MLP neurons of a small language model. Each row is named by its layer, matrix (down: output weights) and neuron, and shows model dimensions 48-143. Each number is 128 + 24 x the weight over its row's rms, rounded and kept within 0 to 255.
After each neuron's rows, "fires before" lists the tokens most often just after its 100 highest values on Wikipedia text that the model never trained on. A number after a token or word is its count.

L8.down307 [121 117 129 170 144 141 159 138  97 114  98 127 128  83 139 137 132  91 154 125 110 120 130 100 113 138 144 169  99 150  96 156  81 103  94 120 178 124 164 136 155  66  95 154 120 128 144 104 159 110 135 125 124 120 140 147 123 134 114 173 101 123 111 118 147 152 120 137 162 138 150 130 114  93 138 113 123 144 141 175 124 143 117 131 127 119 110 118 114 106 143 143 131 164 142 119]
fires before: "t" 32, "l" 15, "d" 7, "r" 5, "ar" 4

L8.down501 [129 146 123 140  86 150 146 135  84 167  85 147 110 147 122 121 100 149 134 110  84  65 102 158  95 137  97 125 124 115  95 145 109 131 135  93 150  98 144 146 151 115 128 168 142 136 101 132 107 129 133 119 145 120 132  98 132 142 172 101 142 117 154 114  92 105 100  93  84 144 116 139 131 113 151 130 137 152 128  92 221 137 152 145  78 124 136 165  87 102 129  97 124 175 139 108]
fires before: "e" 21, "ol" 21, "ar" 5, "a" 4, "i" 4, "el" 4

L10.down205 [126 160 145 128 109  93 119 124 160 118 156 107 123 163 192 106  65 128 126 120 145 154 104 155 212 123 156 109 118 128 118 115 122 138  67 122 133 127 151 120 111 109 112 144 167 122 162 137 136 160 125 150 147 152 134 119 119 119 173 138 100 105 134 115 103 114 144 154 146 148 121 169 149 138 124 138 116 136 147 104 136 140 113 149 141 146  84 148 144 131 157 145  67 116 148 141]
fires before: "o" 22, "a" 11, "ist" 10, "in" 8, "e" 6

L10.down440 [121 119 137 113  93 152  95 115 126 104  92 102 112 127 177 126 120  97 153 126 169 105 137 141 159 133 106 152 130 152 163 150 157 101  66 186 146 143 154 163 141  88 139 126 150  94 123 144  86 145 111 110 141 153  99 140 174 136 140 114 151 116 131 170 172  93 147 129 139 129 111 141 125 117  76 140 134 142 104 133 122 120  55 157 118 145 105 153 113 166 125 150 111 168 158 102]
fires before: "ed" 43, "m" 8, "ion" 7, "iv" 6, "s" 6, "or" 6

L3.down23 [139 123 144 175 123 154  88  96 118 153 174 166  72 126 178  93  95  89 131 116 147  99  94  81 143 141 117 142 111 165  86 146 104 107 107 158 139 136 135 138 155 118 141 154 142 110 145 154 127 169 135 157 160 138 148 135 110 152 156 145 174 139 137 166 132 117 132 125 132 137 129 125 145 142 121 105 105 114 123 140 120 107 105  93  78 122 121 147 128  97 144 137 121 125 134 121]
fires before: "ion" 33, "ed" 13, "or" 12, "r" 8, "s" 5

L10.down655 [114 182 105  94  95 116 171  78 148 141 102 166 133 135 104 105 114 171 146 144 126 127 138 124 170 135 134 142 120 126  98 139 118 116 135 140 136 140 154 129  93 122 146 197 142 156  78 189  83 147 147 209 182 101 125 124 111 132 132  95 124 120 105 154 147 177 125  97 183  90 144 147  95 107 152 151 144 107 139 117 135 103 113 149 121 119 108 111  79 111 119 124  78 148  78 120]
fires before: "h" 15, "|" 14, "nd" 12, "ir" 6, "e" 6, "x" 4

L8.down553 [130 147 174 113 182 105 110 135 119 162 111 117 100 122 118 132 151 117  96 132 116 141 123 109  89 121  95 144 120 168 126 158 120 130 117 136 155 148  85 126 127 167 166 148 136 171 130 141 115 101 143 143 123 113 140 160 127 111  98 122 132 147 106 113 124  77 193 131 144 140  88 113 135 131  80 123 116 107 151  92 173 126 113 120 143 136 165 142  98 141  85 125  87 115 191 146]
fires before: "ation" 21, "al" 15, "n" 7, "ent" 6, "v" 5, "u" 5

L3.down322 [161 139 115 126 111 104 108 120 111 135 131 162  84 106 162 158 119 123  93 135 165 167 134 123 141  60 128 119 113 138 125 140 124 152 111 178 160 170 142  80 119  96 119 144 169 154 114 165 118 142 158 172 129  73 158 127 143 141 140 154 133 130  98 109 143 136  88 117 106 129 129 135 124 106 106 143 101 125  94 111 161 126 106 125 108 117 139 176 157 158  82 130 118 131  90 137]
fires before: "r" 19, "le" 11, "al" 11, "ou" 9, "or" 9, "er" 8

L7.down709 [161 113  89 112 112 131 108 106 137 145 117 171  98 142 156  51 146 159 153  87 120 133 136 110  92  74 118 149 131 116  92 139 119 167 130 140 163 115 129 137 108  98 142 119 146  95 129 161 135 154 103 172  88 162 103 122 114 124 142 120  89 117 118 126 125 146 160 148 110 110 106 167 150  98 114 120 111 128 127 146 118 116 109 100 102 103 149 144 130  99  92 151 163 100 107 179]
fires before: "d" 19, "t" 17, "s" 11, "an" 8, "ed" 6, "n" 6

L7.down303 [129 150 157 135 142 137 132 103 109 108 122 138 177 124 116 118 135  97 128  73 166 104  98 119 141 127 134  72 105 173 142 133  90 139  95  97 154 159 148 128  70  98 127  88  90 147 180 121 167  97 136 109 138 127 145 176 135 132 142 149 136 147 189 129 144 174 134 126 111 130 145 179 120 129 122 138  91 133 101 114 147 162 145 159 110 144 123 140 157 129 154 125 136 136 150 140]
fires before: "s" 14, "r" 13, "d" 10, "er" 10, "al" 10, "st" 5

L10.down199 [ 94 132  93 135 140 141 117 148 133 153 104  97 156 143 109 161  93  97 157  93  74 137 129 123 164 144 164 149 115 126 123 164 125 134 117 159 159 159 148 124 153 132 103 123 138 102 120 126 110 101 105 145 117 117 116 160 100 121 122 140 150 169 139 127 131 122 117 150 125 135 146 116 117 147 149 168 121  85 142 203 176 158  93 139 101 132  78 118 152 141  91 123 136 151 132 141]
fires before: "th" 22, "t" 19, "he" 9, "l" 5, "f" 5, "n" 5

L9.down392 [139 113 113 105 150 118 157 110 130 142 131 148 135 128 116 167 153 112 122 153  91 158 115 139 153 114 131  98 118 145 113  99 142 162 139 129 192 150 128 121 158  98  95 147 143 125  97 122 117 135 108 157 134 145 108 144 123 171 109 130  90 140 165 133 116 109 144  97  94 131 154 107 119 171 117 147 142 110 132 158 138 139 151 159 111 121 152 117 120  90 121 114 116 144  97 151]
fires before: "|" 48, "it" 14, "ic" 4, "t" 4, "n" 4

L3.down362 [137  91 105 117 115 118 112 142 130 119  88 124  91 128 133 119  60 103 125 109 179 110 112 147 150 141 162 138 134 168 115 151 121 129 149 148 135 100 139  99 137 164  96 139 169 107 129 100  86 112 138 168 138 152 135 151 130 100 182 111 137 129 157 130 110 108 129 131  98 146 123 162 153 191 128 130 124 130 134  95 112  95 126 103 145 132 188 153 147 118 132 142 158 111 126 156]
fires before: "ers" 25, "p" 19, "it" 8, "ed" 7, "e" 6, "r" 5